Weights of a small transformer language model.
Size: MLP 1344 SwiGLU, 66.6M parameters.
Architecture: RMSNorm before each block, rotary positions, no biases in attention or MLP, untied embeddings.
MLP neurons of a small language model. Each row is named by its layer, matrix (gate and up: input weights) and neuron, and shows model dimensions 240-335. Each number is 200 + 30 x the weight over its row's rms, rounded and kept within 0 to 999. A neuron's up and down rows have the sign that makes its largest values positive.
After each neuron's rows, "fires in" lists the words (lower case) most often at its 100 highest values on Wikipedia text that the model never trained on; "fires after" lists the tokens most often just before its 100 highest values on Wikipedia text that the model never trained on.

L10.gate131,185,161,251,210,265,181,275,155,258,211,206,233,177,165,187,221,204,204,182,267,240,162,170,163,252,184,228,222,212,192,215,176,172,183,209,215,206,194,205,174,166,158,165,152,164,169,180,152,183,213,222,228,165,188,195,233,177,180,239,241,180,212,208,174,172,220,219,250,235,154,221,185,202,208,173,260,141,220,170,188,168,213,188,137,177,172,223,187,194,252,192,123,142,238,240,234
L10.up131,200,240,195,211,186,216,227,223,221,226,170,164,245,191,211,243,160,210,211,206,202,177,217,194,212,199,171,200,223,230,181,204,187,196,189,256,183,173,180,217,226,232,209,181,179,192,212,250,199,204,206,230,147,203,232,189,222,209,217,240,237,282,195,173,133,162,241,190,201,248,192,202,183,186,224,174,220,155,180,218,231,207,234,200,202,186,211,256,203,185,170,183,206,199,197,164
fires in: "13", "19", "15", "18", "17", "20"
fires after: " |", ";", "|", "\n"

L4.gate1277,136,169,193,236,214,202,242,200,167,198,177,213,228,244,186,261,152,180,188,203,177,207,180,159,187,218,184,202,175,241,174,179,146,199,217,198,156,251,173,274,180,169,219,203,191,243,189,202,169,133,191,220,150,219,212,181,204,170,190,174,233,202,241,175,133,209,128,228,185,176,212,180,197,213,222,211,255,199,161,204,190,250,199,199,221,224,210,190,172,188,205,273,219,212,211,226
L4.up1277,200,215,143,241,183,244,223,203,238,229,224,212,174,129,231,189,144,178,234,196,189,243,202,190,220,210,197,224,199,215,204,245,198,179,183,244,257,146,206,196,189,184,97,218,212,220,223,218,163,268,227,239,223,174,196,225,192,194,233,175,183,158,186,231,197,179,234,177,119,186,220,190,242,190,205,265,271,224,261,172,211,169,229,178,175,158,190,171,189,214,222,153,145,241,218,174
fires in: "a", "on", "he", "she", "during", "in"
fires after: ".", ","

L13.gate339,182,152,259,196,159,182,223,150,200,233,223,214,178,183,210,192,148,198,235,213,168,154,186,206,182,208,190,196,199,154,210,204,217,225,156,210,162,183,207,153,237,167,238,240,213,239,132,230,200,204,177,185,153,144,172,233,221,124,237,164,210,213,122,213,196,175,230,225,209,193,181,183,166,167,201,189,175,208,236,188,195,208,219,207,227,179,218,235,185,233,179,257,236,197,176,162
L13.up339,197,192,192,180,190,242,155,230,166,233,216,181,166,166,261,191,134,168,135,220,214,175,202,219,173,180,244,188,224,207,236,194,194,201,258,181,222,177,234,191,266,217,153,259,212,224,210,175,157,213,244,236,184,202,178,200,198,155,221,164,257,168,117,159,220,196,202,202,214,201,167,244,190,222,178,247,184,275,244,210,213,187,191,260,218,189,200,210,235,195,211,202,238,206,208,138
fires in: "a", "no"
fires after: " a", ",", " is", " and"

L6.gate1308,131,238,171,193,245,191,198,209,168,193,208,230,158,232,182,234,191,231,210,214,223,158,205,192,196,204,149,215,197,202,169,255,208,159,219,185,217,184,219,153,185,200,235,164,214,223,151,176,178,151,224,175,210,217,198,211,176,163,179,198,174,211,222,184,160,252,184,136,165,198,180,182,204,147,168,205,134,219,219,191,189,208,201,173,146,232,202,230,214,247,165,160,263,161,225,263
L6.up1308,237,199,168,197,138,162,185,251,260,242,197,257,209,161,180,249,241,186,186,184,214,182,225,163,237,182,203,204,202,188,207,211,202,230,182,246,181,228,190,172,170,217,152,185,242,209,213,177,218,180,188,197,222,179,233,157,186,255,191,177,191,135,199,201,165,242,248,159,149,179,149,239,258,232,195,255,182,184,222,239,173,244,206,216,160,228,188,150,220,203,236,213,159,208,163,198
fires in: "9", "7", "10", "6", "live", "christadelphian"
fires after: " |", ".", " to", ";", "adel"

L6.gate231,193,178,200,152,202,212,210,140,183,214,167,219,201,204,197,208,214,218,234,216,200,194,162,165,251,216,193,211,219,207,221,211,192,246,203,178,183,269,202,181,138,184,183,170,211,196,210,230,190,224,220,204,146,243,206,200,192,159,146,197,155,160,138,184,206,167,194,143,199,220,193,167,198,247,192,222,202,186,223,218,197,201,207,152,229,188,193,206,194,199,199,256,162,136,171,153
L6.up231,160,141,202,203,252,234,228,214,219,195,177,228,213,171,168,204,258,222,203,230,194,121,195,211,262,223,186,232,211,149,212,198,169,191,213,214,163,157,186,182,223,182,147,187,216,214,210,202,181,209,198,127,173,191,184,235,189,196,206,213,157,226,188,160,142,156,221,181,196,178,162,190,229,191,166,253,174,184,239,195,204,243,206,225,161,223,242,166,170,226,210,229,191,232,196,230
fires in: "top", "second", "place", "with", "first", "number"
fires after: " the", "th", " love"

L6.gate1030,217,149,252,265,178,198,209,157,225,178,182,225,194,205,186,190,223,241,187,142,159,152,241,172,231,184,187,218,199,234,214,241,186,176,179,215,225,189,217,195,250,138,251,223,181,212,225,224,188,264,238,222,217,205,218,189,171,228,249,185,240,168,249,199,152,266,182,172,203,263,203,250,162,183,148,179,265,233,153,116,216,263,219,206,214,213,160,194,156,161,184,236,196,176,220,245
L6.up1030,218,239,252,198,208,182,222,197,166,215,214,213,212,191,219,207,205,216,209,221,210,181,265,257,184,195,234,251,244,196,158,207,243,193,280,142,245,244,155,204,191,154,163,171,218,184,172,164,163,186,233,213,192,264,195,160,196,184,226,191,203,190,177,167,189,199,206,181,185,218,174,215,204,182,198,199,168,196,190,195,189,178,272,168,207,202,150,176,205,230,216,232,199,208,157,197
fires in: "he", "early", "of", "season"
fires after: ",", " in", ".", " where"

L10.gate1114,195,177,257,228,186,168,227,143,210,195,194,187,228,231,181,179,160,224,184,220,240,156,216,222,200,216,203,205,199,205,190,147,211,244,188,182,217,202,154,201,231,213,196,177,157,251,167,144,263,139,202,258,208,197,207,163,192,217,172,209,173,203,242,179,224,197,218,160,89,213,187,164,180,180,155,133,146,195,224,157,160,188,196,190,226,179,193,219,238,235,182,238,261,179,203,178
L10.up1114,181,159,188,238,195,185,256,193,251,188,173,193,192,262,177,167,169,207,186,195,222,219,222,156,235,183,174,212,211,248,166,179,201,224,210,167,259,190,153,219,222,190,221,124,187,201,193,183,222,161,150,230,151,216,158,233,132,180,213,186,196,204,232,218,238,212,166,270,209,246,178,161,243,228,154,161,147,199,203,182,168,235,195,208,218,168,156,273,230,215,190,153,227,173,152,203
fires in: "2", "0", "1", "3", "4"
fires after: "–"

L13.gate343,246,222,196,243,246,216,253,200,161,223,187,218,236,283,228,233,225,233,199,220,205,224,221,184,220,252,208,213,174,211,217,180,195,219,218,156,237,211,178,202,237,223,157,228,233,203,247,248,279,232,208,136,246,209,172,204,188,193,219,185,190,186,223,215,178,224,143,206,164,170,199,165,155,215,224,206,267,217,172,209,192,213,180,218,179,188,155,202,179,227,152,257,229,213,208,168
L13.up343,191,212,135,172,236,166,248,222,199,215,199,259,195,217,219,207,219,195,199,181,205,218,189,146,195,168,205,212,251,150,165,168,223,168,170,152,175,156,175,172,173,187,227,163,199,208,223,242,194,247,195,216,204,199,218,235,194,172,244,214,241,201,222,185,216,201,166,139,205,189,153,160,245,196,227,195,227,236,175,236,235,210,148,194,198,159,209,150,194,214,213,261,234,234,235,252
fires in: "the", "united"
fires after: " in", " the", " to", " and"

L10.gate530,225,241,222,224,171,245,174,221,211,215,184,159,248,174,201,230,199,219,178,204,203,230,183,164,173,205,188,191,194,222,186,239,228,137,244,209,187,207,190,154,204,247,192,206,250,176,240,220,191,189,139,185,255,255,137,184,168,212,202,237,217,229,207,175,226,217,185,244,249,212,149,196,211,233,231,168,173,240,229,190,253,130,149,206,178,145,221,203,154,184,235,254,173,166,240,232
L10.up530,274,182,206,236,215,231,211,195,200,207,236,210,178,224,158,249,142,233,233,192,189,215,150,190,180,188,211,174,205,171,201,174,209,215,164,232,246,151,145,209,199,202,204,236,206,148,193,217,162,202,209,174,208,200,216,239,192,144,182,217,202,176,173,193,124,170,159,205,149,225,160,182,186,200,265,144,254,236,214,187,194,207,195,201,202,219,213,198,212,188,118,263,210,218,178,204
fires in: "they", "it", "we"
fires after: ".", ",", " that"

L9.gate262,174,220,192,226,190,213,177,228,201,202,186,142,210,122,242,268,235,214,200,251,221,143,180,223,161,210,175,206,136,202,221,246,217,213,211,126,187,143,189,205,181,175,166,230,193,157,172,189,204,243,199,150,189,216,156,237,206,251,178,175,233,178,185,231,173,166,174,218,221,229,193,205,221,197,211,225,201,225,234,213,185,162,177,213,237,162,230,179,188,185,218,272,191,195,205,226
L9.up262,196,187,227,209,226,222,207,211,201,181,236,234,196,208,185,191,177,194,201,204,121,205,231,166,245,221,209,176,183,216,188,255,170,199,224,208,201,246,192,169,207,194,148,182,198,199,137,160,241,208,173,273,218,215,196,174,255,158,178,200,206,194,214,197,229,175,216,266,193,150,223,230,184,234,214,179,147,176,109,193,198,203,213,205,220,205,229,214,233,225,230,213,213,273,129,129
fires in: "to", "and", "even", "while", "then", "later"
fires after: " and", ",", " or", " but", "),"

L4.gate1264,168,192,219,275,232,197,227,197,167,237,183,143,155,201,211,244,228,163,161,175,187,226,201,191,203,204,213,186,192,166,177,245,162,142,245,238,168,228,205,193,197,253,223,215,237,196,175,171,150,264,192,195,227,192,140,210,166,161,241,210,200,182,224,167,123,173,189,220,174,161,201,245,243,167,191,206,223,126,207,121,150,187,176,176,218,235,204,146,123,200,208,206,137,163,219,214
L4.up1264,199,174,173,215,191,194,172,232,215,191,224,246,193,199,234,202,225,206,210,254,201,245,173,144,263,234,170,199,186,211,208,202,142,176,206,211,167,229,125,171,178,162,212,224,172,278,191,196,181,180,208,216,166,177,261,223,172,229,232,205,202,152,208,219,196,153,223,203,269,226,162,200,238,231,188,174,197,139,204,161,224,198,239,250,206,242,222,221,219,268,259,240,191,188,203,246
fires in: "after", "a", "while", "during", "to"
fires after: ".", "\n", " addition"

L9.gate1248,189,204,161,220,246,175,200,176,274,220,240,206,165,224,251,199,234,175,230,215,164,189,185,182,234,210,240,240,211,169,260,180,171,212,196,172,178,245,211,195,156,230,222,218,240,204,223,176,248,234,199,157,219,209,193,191,200,186,194,191,162,206,235,184,195,185,195,206,161,250,191,241,197,177,184,192,180,162,175,226,192,194,202,194,99,198,192,204,197,253,209,226,170,230,192,184
L9.up1248,190,172,199,175,233,172,219,190,231,224,153,200,210,218,217,209,237,203,211,202,152,250,187,206,203,182,213,204,213,181,185,200,189,202,223,138,169,200,201,191,199,171,223,173,229,150,208,228,195,222,229,206,209,213,196,198,222,222,220,265,202,221,231,173,175,216,181,233,185,195,201,168,212,240,208,153,214,171,169,217,200,176,177,178,190,177,199,220,177,172,231,221,225,200,202,191
fires in: "on", "of", "renewed"
fires after: "\n", ".", " end", " was"

L4.gate423,191,183,113,205,169,179,154,234,150,187,139,190,178,160,212,275,244,215,194,230,159,187,196,208,204,196,105,189,185,141,173,199,163,183,137,189,218,256,159,248,239,213,208,189,250,176,217,205,214,233,210,138,275,237,166,217,214,221,189,226,199,233,192,168,197,198,259,173,174,161,171,157,183,199,175,169,208,218,202,204,235,223,224,156,230,165,155,103,166,156,196,205,181,170,215,194
L4.up423,187,226,205,260,211,220,221,188,201,185,163,192,188,203,178,226,209,160,161,183,204,209,202,167,218,215,222,203,233,210,192,250,201,198,194,220,238,180,154,167,169,252,179,210,176,202,139,164,184,195,183,224,248,181,170,159,221,127,178,233,197,200,177,206,183,208,175,203,162,169,190,277,218,147,207,241,230,181,160,223,200,183,199,211,215,176,195,186,134,208,209,182,179,214,269,211
fires in: "who", "where", "what"
fires after: ",", "),", " H", " \""

L9.gate692,221,157,190,184,204,279,177,195,228,235,222,224,173,176,199,175,240,209,206,214,158,191,223,178,153,197,177,217,139,160,196,195,106,271,171,204,163,215,143,184,165,211,171,185,240,166,216,211,193,233,178,202,191,127,203,154,218,197,210,246,206,245,186,195,196,187,177,275,188,120,260,213,173,219,156,219,226,202,213,205,180,183,198,197,214,228,211,187,200,167,176,241,158,235,230,214
L9.up692,176,183,233,186,177,218,188,190,204,223,212,228,195,228,211,172,188,206,171,220,191,207,186,200,176,206,181,228,166,185,225,238,179,236,187,281,157,189,205,159,188,256,179,139,212,212,201,195,186,226,140,227,244,210,237,215,204,218,244,226,170,167,175,136,214,220,231,199,218,201,226,196,173,146,143,259,209,188,173,202,201,222,256,187,231,162,157,148,244,264,206,219,187,200,236,159
fires in: "0", "2", "1", "other", "head", "2021"
fires after: "–", " -", "-", " was"

L13.gate1337,127,141,235,150,220,233,182,237,210,163,167,210,162,196,156,230,222,213,199,190,233,175,162,204,192,197,242,193,227,263,209,190,227,191,149,188,223,227,205,194,206,214,238,191,215,205,171,183,146,182,198,230,159,189,175,205,147,255,231,141,212,203,150,163,173,148,238,177,173,188,232,223,134,197,218,185,199,226,225,199,185,190,191,180,211,216,168,240,179,198,231,300,211,226,233,233
L13.up1337,134,199,223,245,219,172,146,236,210,210,177,236,218,217,214,237,186,188,197,151,260,206,166,199,148,181,206,207,255,232,208,204,185,249,243,213,159,169,205,241,252,258,177,207,221,208,207,156,182,200,227,159,208,227,240,207,217,259,242,197,252,179,214,241,167,141,210,273,207,144,190,216,166,218,153,215,196,148,180,188,208,222,183,201,206,150,192,193,143,218,168,177,259,223,217,222
fires in: "the", "s", "top"
fires after: " of", " the", " among"

L9.gate294,160,197,206,258,249,206,223,237,196,219,208,196,220,203,248,221,208,201,175,222,160,184,261,213,180,197,250,261,220,276,212,218,227,234,187,172,185,225,207,178,172,228,162,220,180,247,134,236,160,213,203,226,206,211,195,149,165,234,200,211,189,242,179,188,181,186,155,169,197,213,197,239,122,174,243,237,213,192,136,204,172,173,190,250,237,197,225,191,189,198,173,194,162,196,281,175
L9.up294,197,206,198,211,201,141,172,170,248,205,193,222,177,167,185,189,177,201,189,171,229,196,224,200,241,190,236,202,219,227,197,254,164,203,212,189,153,227,222,185,239,182,214,215,168,231,191,223,219,224,211,160,230,215,161,218,178,183,173,213,250,250,182,222,129,153,166,212,241,188,185,247,211,203,253,216,202,206,238,256,285,205,215,209,206,200,182,155,151,234,180,198,190,217,186,154
fires in: "of", "5", "total", "in", "10"
fires after: "|", " |", " end", "\n"

L4.gate352,133,224,223,176,188,221,161,188,196,172,188,184,205,214,275,202,176,194,164,235,207,146,293,207,191,214,157,216,221,235,176,244,174,206,209,158,197,214,202,217,250,204,200,219,208,244,179,189,231,159,168,167,240,181,171,207,234,179,201,188,182,206,204,205,126,184,182,208,208,214,221,189,142,176,168,225,156,227,140,225,169,186,213,220,195,192,190,149,170,227,187,188,210,232,179,213
L4.up352,198,219,211,158,211,229,165,231,186,183,175,200,223,202,210,159,186,220,156,146,191,200,237,225,202,149,194,171,208,190,198,204,202,188,235,190,184,189,183,150,216,182,182,176,217,216,202,191,151,160,231,277,223,206,188,251,187,200,206,185,249,170,252,184,156,205,211,205,220,250,166,181,162,169,155,202,174,204,165,181,146,190,208,239,256,245,185,252,185,129,233,194,277,183,172,217
fires in: "with", "mtv", "of"
fires after: ",", " /"

L4.gate641,179,197,176,200,196,222,199,166,123,229,188,205,207,224,202,271,193,171,217,208,162,244,225,183,191,218,173,147,234,205,229,221,168,150,176,179,251,218,174,156,230,226,200,266,236,231,162,247,159,195,211,189,207,197,179,180,246,240,221,226,195,166,173,124,232,224,194,161,148,189,220,249,190,233,195,234,256,210,172,134,207,190,207,192,206,170,226,166,220,210,139,161,155,155,209,207
L4.up641,135,174,239,210,249,204,206,172,193,212,197,205,225,235,247,178,227,198,212,190,242,199,225,153,236,241,236,165,188,231,185,252,197,159,178,187,243,174,179,203,195,200,167,263,192,280,222,192,240,200,227,196,205,226,196,227,222,180,184,230,215,230,175,175,151,198,199,208,224,213,218,186,115,238,189,210,245,170,217,231,224,171,216,220,202,228,172,198,165,164,163,211,196,227,202,197
fires in: "as"
fires after: ",", ".", "\n"

L13.gate515,194,215,207,189,185,228,190,191,161,182,202,220,219,203,186,149,202,167,148,212,188,190,187,190,198,205,187,152,192,212,192,169,195,203,174,188,196,200,193,217,201,187,234,211,252,189,124,157,201,204,236,136,196,196,220,219,203,180,180,125,150,162,199,221,165,228,186,198,184,162,230,238,243,151,209,194,197,234,178,213,219,198,167,254,243,232,165,241,198,204,246,295,197,165,194,213
L13.up515,195,195,184,189,238,155,145,155,175,112,225,253,210,163,216,155,220,229,207,251,259,188,237,226,200,191,205,178,217,179,227,178,182,194,189,230,165,176,207,194,220,171,181,199,182,218,189,239,201,178,205,201,178,174,210,199,186,212,226,185,237,254,161,167,201,237,230,249,263,178,132,222,194,240,216,271,207,238,217,193,197,209,207,187,183,194,194,210,208,232,252,224,211,229,172,158
fires in: "a", "same", "that", "his", "an", "the"
fires after: " in", " a", " of", " the", " at", " to"

L9.gate821,197,221,257,185,198,216,243,166,182,215,188,229,258,180,167,255,223,252,200,263,164,142,196,205,243,206,178,191,204,269,263,217,166,219,205,117,143,202,160,134,204,254,216,156,195,196,190,180,187,128,192,172,187,231,196,197,194,156,226,225,157,202,153,184,243,135,213,180,165,212,205,199,186,177,176,192,223,164,215,206,181,207,216,196,196,212,201,244,160,205,169,211,174,208,256,225
L9.up821,194,210,209,204,206,208,239,191,204,185,221,157,198,181,222,201,175,179,209,173,159,253,199,240,203,236,240,200,216,181,253,195,183,289,239,166,239,162,192,220,244,183,225,245,231,250,244,213,127,188,224,169,197,218,182,205,187,203,188,201,163,164,188,199,249,203,193,149,200,183,191,222,249,164,137,191,159,250,151,214,192,200,213,232,243,264,150,226,209,299,158,226,229,198,217,188
fires in: "0", "2", "1st", "2022", "4", "8th"
fires after: " |", "|", ";", " W", " 1"

L9.gate241,198,176,149,192,207,151,139,175,226,183,187,168,184,195,191,182,194,220,184,206,204,228,202,192,152,251,216,216,258,217,169,242,163,150,194,201,183,275,193,179,185,183,202,175,200,285,145,197,276,233,182,195,177,219,193,206,243,196,185,185,187,144,235,194,182,201,179,216,235,215,183,202,208,185,208,223,240,227,194,220,197,198,160,209,196,181,175,143,250,243,224,186,256,197,215,221
L9.up241,215,140,204,210,166,239,141,166,185,217,144,238,192,123,204,200,203,249,229,193,225,225,226,193,206,216,178,190,162,165,221,207,140,216,210,230,218,202,230,196,163,113,191,173,265,179,215,205,262,158,220,215,151,187,163,180,191,212,235,249,197,174,186,194,179,188,208,200,194,176,223,225,167,174,201,189,207,180,193,203,207,173,169,226,133,249,186,210,200,195,175,187,248,172,214,239
fires in: "3", "2", "microbiologist", "1"
fires after: " |", "|", " micro", " (", ";"

L4.gate1229,205,142,237,214,198,176,167,226,262,208,225,215,226,221,189,218,160,237,183,213,190,226,244,220,201,193,204,198,197,186,229,192,201,223,217,203,172,199,231,194,199,180,184,233,152,188,189,151,176,195,212,174,173,142,212,201,178,178,177,202,180,176,221,189,154,239,206,171,177,226,181,187,137,248,202,215,228,238,217,229,254,223,186,197,239,200,157,181,176,190,191,218,221,108,143,214
L4.up1229,183,196,161,150,206,220,199,251,205,177,224,186,209,230,194,217,152,207,174,172,212,197,221,226,244,194,185,165,140,164,205,213,185,265,237,231,214,197,194,202,185,195,129,247,174,221,173,215,159,149,163,177,212,187,159,232,184,193,196,188,201,208,198,185,175,237,210,192,175,217,150,189,219,240,225,211,220,190,233,212,196,228,155,195,177,225,196,177,191,238,207,211,215,184,173,271
fires in: "6", "5", "7", "of", "16", "9"
fires after: " |", ";"

L10.gate539,161,137,255,184,192,224,213,195,268,219,206,218,164,171,240,267,203,203,198,210,183,228,186,188,202,239,206,191,170,184,205,161,187,225,166,185,206,244,152,218,210,196,197,190,179,224,181,181,238,215,198,233,143,185,194,250,231,202,207,176,194,133,230,232,205,182,229,211,168,203,238,216,205,197,130,156,196,235,154,188,207,180,206,209,216,190,250,188,146,266,191,215,172,150,240,163
L10.up539,171,189,233,175,195,201,227,170,240,224,240,236,178,215,202,240,219,206,210,236,223,193,155,169,222,220,169,238,262,201,160,159,186,204,150,200,244,248,217,197,201,267,190,193,212,174,200,194,170,215,198,183,185,169,198,218,214,257,149,205,171,187,229,215,229,217,191,192,215,176,190,181,193,169,186,159,200,153,136,213,181,196,205,164,202,205,240,172,145,211,165,174,177,168,174,189
fires in: "3", "4", "2", "5", "10"
fires after: " |", "|", ".", ";", "–"

L6.gate289,171,182,197,211,255,258,202,165,166,229,167,181,212,186,172,167,216,225,212,206,272,220,214,190,194,175,188,159,160,216,132,184,165,169,216,229,188,169,203,193,183,159,198,215,194,215,235,225,158,204,128,236,182,215,180,157,235,175,214,153,229,181,179,176,186,226,179,193,218,172,203,203,217,186,238,188,204,182,215,232,200,210,138,212,247,222,216,217,206,259,205,153,245,107,222,180
L6.up289,192,186,212,152,193,216,192,207,217,244,256,265,215,217,175,177,209,187,181,212,254,179,217,199,227,218,198,172,198,272,214,212,185,235,255,201,148,198,191,174,179,138,207,192,221,220,242,208,185,229,219,216,228,170,177,211,140,161,216,168,211,242,240,223,199,167,256,254,233,226,211,194,165,179,175,197,183,128,196,177,139,202,196,137,216,189,210,208,232,220,224,170,180,222,207,236
fires in: "as", "after", "with", "of", "this", "following"
fires after: ".", "\n", ")."

L4.gate1048,189,197,188,149,174,211,216,237,152,226,183,186,182,183,181,247,267,220,152,164,237,221,209,208,207,151,187,224,177,230,222,173,215,243,180,215,206,231,177,178,142,159,253,248,244,169,194,238,196,184,178,174,219,222,219,231,187,209,213,205,212,197,204,219,156,221,187,184,291,195,205,190,207,199,171,232,165,220,186,173,171,167,202,161,241,176,215,184,214,157,229,203,223,265,224,186
L4.up1048,171,200,201,250,193,208,195,182,218,154,216,173,236,203,205,222,165,163,201,173,137,185,268,166,213,172,156,153,234,203,121,214,175,179,199,204,223,170,196,229,209,234,226,173,207,180,225,183,172,214,136,229,240,205,208,158,213,244,189,224,204,205,140,205,206,238,242,210,206,253,176,173,158,145,233,176,216,150,151,201,229,238,250,238,198,169,191,149,187,204,164,207,190,190,178,178
fires in: "and"
fires after: ","

L9.gate328,194,201,144,246,255,238,206,177,228,226,167,192,176,212,186,245,215,209,185,220,126,148,231,174,243,244,216,156,193,193,205,222,168,244,237,159,175,178,257,145,194,212,170,170,201,179,196,179,199,218,197,215,189,237,179,184,195,163,208,229,186,224,192,162,205,165,214,222,162,158,193,301,212,181,254,223,180,185,178,213,165,200,233,170,208,176,183,200,202,197,222,191,208,210,183,242
L9.up328,214,194,222,220,157,225,193,192,212,203,196,230,221,164,200,183,168,195,198,227,235,227,185,224,171,216,209,158,177,234,217,192,149,237,222,219,226,143,201,197,212,195,173,225,186,223,269,240,170,194,173,219,196,203,180,216,222,158,145,220,207,168,170,182,122,219,194,201,195,182,233,209,201,171,179,183,198,148,213,235,210,172,173,189,203,246,186,192,214,273,199,154,186,173,262,222
fires in: "9", "8", "11", "4", "in"
fires after: " |", ";"

L4.gate187,176,240,177,179,205,173,185,185,161,186,176,185,222,174,232,200,200,205,227,196,167,234,189,190,148,207,194,167,161,223,239,221,179,221,204,210,200,211,194,222,220,204,168,173,217,191,202,237,199,228,183,142,285,175,190,204,250,186,244,161,229,240,166,156,148,216,186,176,139,161,236,138,178,210,214,196,193,241,249,229,229,201,247,248,243,147,187,168,203,173,169,215,211,195,220,177
L4.up187,155,209,230,158,205,159,209,219,196,146,243,231,174,194,169,176,213,169,206,249,259,206,177,175,219,221,205,176,181,288,200,199,230,220,210,177,240,229,238,241,212,131,232,263,168,278,172,240,196,182,185,194,207,190,242,157,202,274,193,223,163,230,215,215,153,183,261,198,245,228,182,188,195,210,185,216,191,208,197,223,227,219,248,244,194,215,201,179,205,199,216,190,208,202,167,216
fires in: "and", "as", "with", "due"
fires after: ","

L10.gate46,180,229,239,170,253,214,186,226,220,211,216,214,226,129,206,227,223,185,201,177,197,127,205,217,186,202,192,189,190,198,229,203,217,255,156,204,177,289,229,239,217,232,245,176,216,211,187,173,225,192,226,190,221,143,183,149,224,181,221,207,228,217,231,153,192,183,175,188,225,166,200,187,219,184,192,194,188,215,253,268,186,234,163,237,226,219,208,205,159,189,230,263,194,198,204,208
L10.up46,199,187,227,210,240,182,219,201,239,212,243,217,189,212,222,157,190,251,178,228,213,167,175,177,191,211,178,196,190,210,193,198,205,182,240,206,211,220,215,252,200,211,247,251,208,284,252,171,225,203,210,157,206,215,158,214,190,220,162,125,255,205,165,138,193,198,139,196,202,199,208,198,197,178,235,198,241,220,187,203,209,153,220,210,213,225,225,227,222,220,229,254,224,193,221,181
fires in: "4", "6", "of", "5", "0", "11"
fires after: " |", "|", " -"

L4.gate1050,211,184,196,215,178,251,214,223,224,223,185,226,160,275,277,164,168,211,183,214,222,240,204,176,199,222,177,161,211,230,201,192,129,240,185,209,168,226,220,204,205,231,167,180,184,218,262,219,228,161,191,159,189,216,248,205,223,135,212,221,180,193,193,232,212,163,205,207,227,201,233,180,271,124,203,232,239,201,228,184,231,219,238,206,203,242,183,217,206,192,237,202,221,225,169,135
L4.up1050,179,158,192,221,215,208,156,199,160,170,183,228,231,192,239,193,173,163,159,227,160,173,241,228,184,224,189,219,187,151,228,209,202,245,187,229,197,241,196,189,190,223,127,156,190,206,209,161,215,212,175,217,205,229,125,180,211,190,234,204,197,238,194,225,212,194,231,195,249,222,152,216,196,245,234,236,164,156,266,178,230,199,228,211,131,206,170,191,177,223,166,215,158,196,189,232
fires in: "3", "4", "2", "1", "7"
fires after: " |", ";"